config.toml
vocab_size = 11091
norm_eps = 1e-06
rope_base = 500000.0
init_std_up = 0.0149
optimizer = "adamw"
lr = 0.000502
beta2 = 0.98
grad_clip = 0.5
decay_fraction = 0.572
batch_tokens = [32768, 65536]
doc_mask = false
MLP neurons of a small language model. Each row is named by its layer, matrix (up: input weights) and neuron, and shows model dimensions 272-399. Each number is 128 + 24 x the weight over its row's rms, rounded and kept within 0 to 255.
After each neuron's rows, "fires after" lists the tokens most often just before its 100 highest values on Wikipedia text that the model never trained on.

L3.up1651 [127 177 135 179  93 157 111  98 132 137 192  75 151 113 136 131 144 114 146 158 148 149 127 105  89 114 134 119 147 167 132 130 126 182 148 153 144 135 109 131 120 150  47  99 165 150 130 130  96 154  91 144 103 124 159 134 145 136 151 120 113 133 125 134 121 158 163 138  80 100 105 149 139 131 103 106  97 148 128 161 160  91 113 108 134 168 121  99 139 121 151 156 118  86 160 139 121 123 133 155 121 119 115 113 114 143 126  98 144 144 123 161 145 155 121 104 108 138 108 149 126 153 125 115 156 125 154  99]
fires after: ".", "o.", "i."

L3.up603 [152 141 148 157 139 117 136 149  92 118 117 114 122 112 125 123 147  97 115 146 145 123 141 137 166 110 156 121  95 128 126 148 103 141 128 128 157 130 155 116 151 107 133 113 127 151 137 129 127 108 141 120 177 166 151 108  59 164 168 131 110 132 106 151 115 165  90 133 104  81 120 113 150 127  92 161 111 132 143 107 172 125 145 146 139  75 157 127 128 108 128 113 100 157 109 104 144 151 122 122 106 140 144 106 127 114 131  84 126  96 138 135 127 116 147 105 143 117  83 105 148 168 155 141 115  95 116  90]
fires after: "1", " E", ",", ", I", "E"

L3.up1117 [151 133 122 131 172 133 127 135 132 100 135 113 143  92 168 133 104 129 126 133 152 134 139 114 128  86 130 140 148 131 132  83 126 132 157 148 150 182 112 129 129  98 115 126 133 137 113 112 158  63 125  92 164 149 172  99 116 179 160  76 152 115 137 168 143 134 138  92 127 131  98 126  80 178 136  90 144 119  99 114 173 138 149 107 113 145 132 117 111 135 136 183 126 151 155 103 114 107 127 131 120 111 133 117 116 166 168 142 123 128  99 113 110 110 133  97 183 143 101 107  96  87 122 129 151 108 110 145]
fires after: "| ", "\n", "1"

L6.up981 [105 131  88 140 163 170 140 101 110 161 162 126 117 123  88 164 128 135 128 179  80  91 129 146 121 100 118 159 140 162 152 126 151 130 139 111 115 147 133  86 137 116 119  98  99 160 155 133 148 141 152 108 165 131 101 135 173 150 144 143 119 104 130 130 124 134  76 141 140 132 134 135 125 147 116  96 119 132 148 122 123  98 141 111 133 137 109 131 144 125 139 128 109 129 115 134 162 108 135 115 145 125 181 114 100 120 144 134 141 133 130 122 119 123  89  91 136 113 125  85 114 145 127  96 126 120 141 198]
fires after: ".", ") | "

L3.up952 [129 154 128 133 148 120 130 123 158 140 119 118 107 113 137 147 147 129 105 103 133  98 125 134 165 117 140 130 129 137 115 113 130 119 135 119 143 126 158  79 121  87 119 138  84  93  86 111 121 114 127 110 151 145 160 132 134 170 152 138 124 127  79 122 109 159 122 117  93  83 130 118 119 156  95 143 151 127 133 144 135 122 123 150 112 143 144 123 165  93 108 146 111  94 157 121 110 122 142 121 107 130 124 100 132 135 192 119 151 129 114 138 125 125 129 109 128 112  67 144 124 169 165 146 132  84 169 140]
fires after: "1", ","

L6.up1552 [117 122 116 148 148 112 158 134 180 104 143 137 126 128 119 101 120 156 140 105 148 138 162 123 117 128 138 101  85 122 142 109 114 137  49 109 155 147 149 114 159 120 132 116 105 122 130 117 116 153 164 153 155 108 135 147 145  78 101 151  80 137 119 155 113 155 167 171 135 140  94 104 154 160 138 121 112  79 106 128 143 128 132  99  82 159 130 152 112 112 109 169 107 150 149  99 118  97  91 129 121 145 153 131  96 181 160  98 141  94 126 116 132 141 126 158 119 101 103 114 126 167  99 171 123  96 127 158]
fires after: "1", " g", " Th", " Cl", " th"

L6.up1322 [155 145 153 114 151 105 132 138 143 130 104 109 101 115 137 130 138 102 119 113 115 158 158  97 169 140 118 141 161 127  97 126 153 120 120 115 152 118 112 141  92  85 113 139 141  93 163 121 113 137 120 103 143 140 147 126  99 130 107 118  62 114 108 111 111 160 122 132 116 134 123 117  91 161 169 120  99 115 149 153 106  73 158 110 102 124 143 113  95  94 136 147 144 117 137 114  99 161 113  99 108 134 142  97 151 144 119 173 106 108 151 125 130 142 118 141 141 120 123 154 143 142 126 147 123 137 157 133]
fires after: " m", " M", " Mar", " Par", " Cas"

L6.up1199 [145 119 115 127 125 140 117 133 104 119 155 149 149 122 124 102  80  91 109 116 106 163 195 133 142 127 104 119 114  92 131  92  94 176 100 136 182  98 124 157 134 129 100 157 145 140 154 136  97 107 133 138 171 120 137 126 134 129 106 127 166 141 122 116  98 139 119 126 163 120 154 108 107 165 125 121 132 145 140 152 127 134 135 131 123 159 133  82 137 136 116 111 126 121 103 144 109 113 132 128 124 109  98 120 137 135 142 120 155 152  73 113 147 136 149 114 142 112 126 149 139 134 121 112 147  81 138 131]
fires after: " P", " p", " post", " ac", " Ap", "ol"

L3.up1263 [128 138 114 113 126 148 135 107 140 133 132 166 141 102 158 120 143 132 148 138 141  84 117 150 137 105 146 110 168 135 155 156 120 115 105 137 137  97 116 125  94 126 110 124  88 169 118 162 146 111 100 132 169 132  96 121 139 119 119 103 137 158  90  91 143 180 156 126 108 116 132 118 150 110 110 102 101 108 140 120 135 112  73 110 141 104  97 110 146 107 130 150 128 118 138 119 102 112 111  85 142 151 104  88 106 158 102 111 125 129 116 103 126 143 128 124 165 105 137 123 121 127 119 126 164 154 125 112]
fires after: " | ", ",", "===", "=="

L6.up964 [ 95 110 115 142  60 127 135 115 141 143 118  92 113 141 137 115 143  86 132 160 150 119 124 119 105 148  97 108 129 147 172 149 132  88 146 148 153 106 106 141 100 142 119 130 138 119 160 120 126 159 129 131 121 146 131 142 150 140 108  94 123 139 123 117 157 153  86 134  90 108 124 104  86 170 128 104 148 121 121 144 115 103 161 157 108  96  93 120  92 138 169 139 129  99 151 104 117  93 121  87  85 166  90 140 150  94 164 112 103  86 132 130 128 122 155  76 106 120 118 124 170 157  90 121  99 142 158 117]
fires after: ",", " (", " | ", ":", " $"

L3.up397 [107 123 133 136 151 121 128 148 108 134 125 139 131 163 126 119 122 142  99 117 102 137 189 148 117 178 137 128 116 115 144  79 137 131  87 144 155 127 102 166 116 130 144 112 112  90 132 118 110 162 131 133 136 100 125 103 122 152 108  87 123 124 102 111 129 174  89 115 134  79 109 155 153 180  97 112 107 127 122 150 209 158 127 186 177 116 153 100 115  94 161 124 127  88 197 119  97 114  84 182 107 134 101 119 163 120 124 133 146 168 141 149 139 138 156 124 129 165 121 123 131 118 167 130 102 122 151 104]
fires after: ".", " | ", "M", "^{("

L3.up1306 [131 138 123 170 124 132 116 142 102 138 118 125 122 105 167  86 142 152 107 106 126  95 136 104 123 152 142 143 140 138 120  81  97 143 143 110 140  89 132  97 154  88  94 150 124 138 119 123 175 122 148 145 126 155 124  65 135 156 144 133 141 115  96 111 138 161 140  92 140 110 164  97 117 164 121 156 120 147 139 135 167 131 129 145 108 127 150 134 159  69 101 194 119  96 173 134 143 125 137 144 140 131 156 133 103 148 123 160 170 100 100 150 161 140  89 132 156 111 131 156 112 102  96 118  79 108 104 130]
fires after: "\n\n", "==", ".", " |  |", "\n"

L3.up792 [117 114 147 143 121 140  94 149 145 145 166  93 117 128 131 157 162 165 115 164 115 114 134 147  76  68 124 126 110 139 101 115 115 100 118 129 150 143 112 170 122 146 109 147  96 117  60 112 112 180 132 127 132 110 150 117 138 150 144 172 151 113 129  84 120 153 131 128  93 136 138  85 136 149  98 146  97 138 153 121 146 125 127 120 116 101 147 127 108 111 115 152 123 108 120 106 109 113 160 109 128 163 145 136 126 119 134 155 139 147 116 182 132 160 122 172 138 136 121 139 127 118 108 137 159 137 152 126]
fires after: "\n", "==", "–", "===", "/", "\" ("

L6.up110 [125 141 140 121 111 162 126 158 167 157 117 142 131 121 137  80 143 135 123 107 117 130 166 106 118 133  92 177 134 128 131 142 170 146 139 107 128 120 166  93  99 137 111 133  99 119  58  96 119 153 129 121 135 129 137 142  92 169 128  56 125 127 119 115 142 134  85 157 145 111 108 140  90 139 109 113 142  97 125 104 178 132 134 117 147 154 143 125 113 104 129 149 121 129 127 162 126 130  92  95  83 194  99 122 125 141 123 136 108 114 132 138 118 134 152 134 120 111 132 106 116 181 103 116  98 119 104 120]
fires after: "\n", "uz", " Z"

L6.up426 [118 109 124 146  84 155 127 144 113 176 156 121  74 133 110 115 121 109 150 152 117 108 118 135 121 146 160 150 137 143 118 111 141  85 131 137 122 107 141 163 122 136 131 133 131  98 167 118 111 133 112 129 137 130 105 128 168 164 110 163 114 151 131 118 120 144 145  88 131 146 161 112 143 134 132 156 136 132 146 129 140 143 127 126  91 129 159 134 161 100 105 134 158 160 143  90 113  62 139 147  98 136 160 132 132  92 110 113 165 116 153 124 157  96 126 118 166 138 159 161 106 134 183 138 133 137 148 124]
fires after: " ", "°", "5", "."

L6.up1186 [138  64 129 133 142 155 139 122 161  94 111 164 164 104 158 121 116 141  66 148 131 150 139 135 109 118 124 172 143 103 115 122 138 169 119 100 129 151 144 170 154  94  88 135 110 134  79 175 146 106 146  88 135 136 161  73 137 104 134 153 111 140 123 120 110 116 195 125 109 148 102 165 107 137 110 122 164 114 111  76 105 111 107 124 102 130 173 164 150 138 116 167 142 124 154 134 162 113 122 150 138 108 115  98 135 121 123  83 116 110 162 121 128 106 132 130 168 128 138 122 105 151 128 144 129 118 141 166]
fires after: "2", "1", "\n\n", "ch"

L3.up1446 [136 158  96 131 146  98 122 117 139 116 126 112 142 145 135 160 112 155  86  98 108 118 128 115 136 125 134 133 134 147 101 128  99 142 160 122 131 130 145  79  99  83 135 102  77 122 102 157 107 145 129 150 141  96 154 130 129 156 136 139 112 100  71  91 125 176 155 125 112 109 160 141 136 162 134 115 125 114 108  93 146 124 142 117 107 148 126 108 156  81 100 157 115  84 174 163 117  87 144 114 136 140 161  97 118 120 157  87 135 129 131 120 125 142 143 122 132 116 162 142 125  91  63 124 125 113 126 150]
fires after: ".", "\n\n", "ing."

L6.up1092 [156 119 126 158 117 126 172 140  90 135 141 118 148 141 103 131 139 121 164 113 161  92 148  85 106 119  87 131  96 119 118 133 156 164 132 109 160 132 109 130 112 141 105 131 145  89 138 111 131 131 125 164 132 138 183 138 111 163 170 135  94 122 110  79 112 153 125  84 141 115 131 127 126 156 135 119 168 110 118 116 116 137  90 144  86 108 143 118 139 126 130 116 153  79 130 113 150  92 153 110 146 131 120 138  40 131 131 139 123 103 134 138 152 118 136 111 107 104 115 115  70 128  98 148 117 132 151 159]
fires after: " V", " ev", "°", "v", " of V"

L6.up847 [135 107 148 146 142 158 127 169 125 140 129  99 110 102 124 158 155 146 131 151 122 148 129 125 120 149 112 112  96 138 128 111 120 107 130 139 155 114 178  93 119 104  96 100 111 101  81 161 124 100 147  82 111 148 166 101 139 123 134  97 160 106 156 130 138 112 139 133 103 104 148 132 123 168  81  97 155 138 125 136  98 121 110 106  85 148 151 134  94  63 147 145  27 129 110 136 143 133 124 131 135 154 162 142 141 102 131 142 131 135 116 107 127 115 139  92 144 141 100 146  73  94 171 121 154 130 130 124]
fires after: "\n\n", "\n", " "

L3.up1787 [150 149 138 121 158 120 142  91 130 123  99 100 137 147 103 160 150 176 105 137 127 122 106  96 155 135 123 165 137 168  95  74 154 157 153  94 133 145 110  93 120 107 136 137 140 154  97 134  85 139 136 140 175 156 116 104 153 127 154 113 122  79  99 133 127 149 122 150 122 129 123 125 143 169 101 165 163 115 123 116 131  87 151 145  98 113 150 136 143 124 148 148  89 109 146 141 152 128 118 112 134 148 106 111 109 139 138 152 100 112 129 152 108  89  92 120 128 127 113 144  81 121  96 150 169 118 162 147]
fires after: "\n", ".", "\n\n"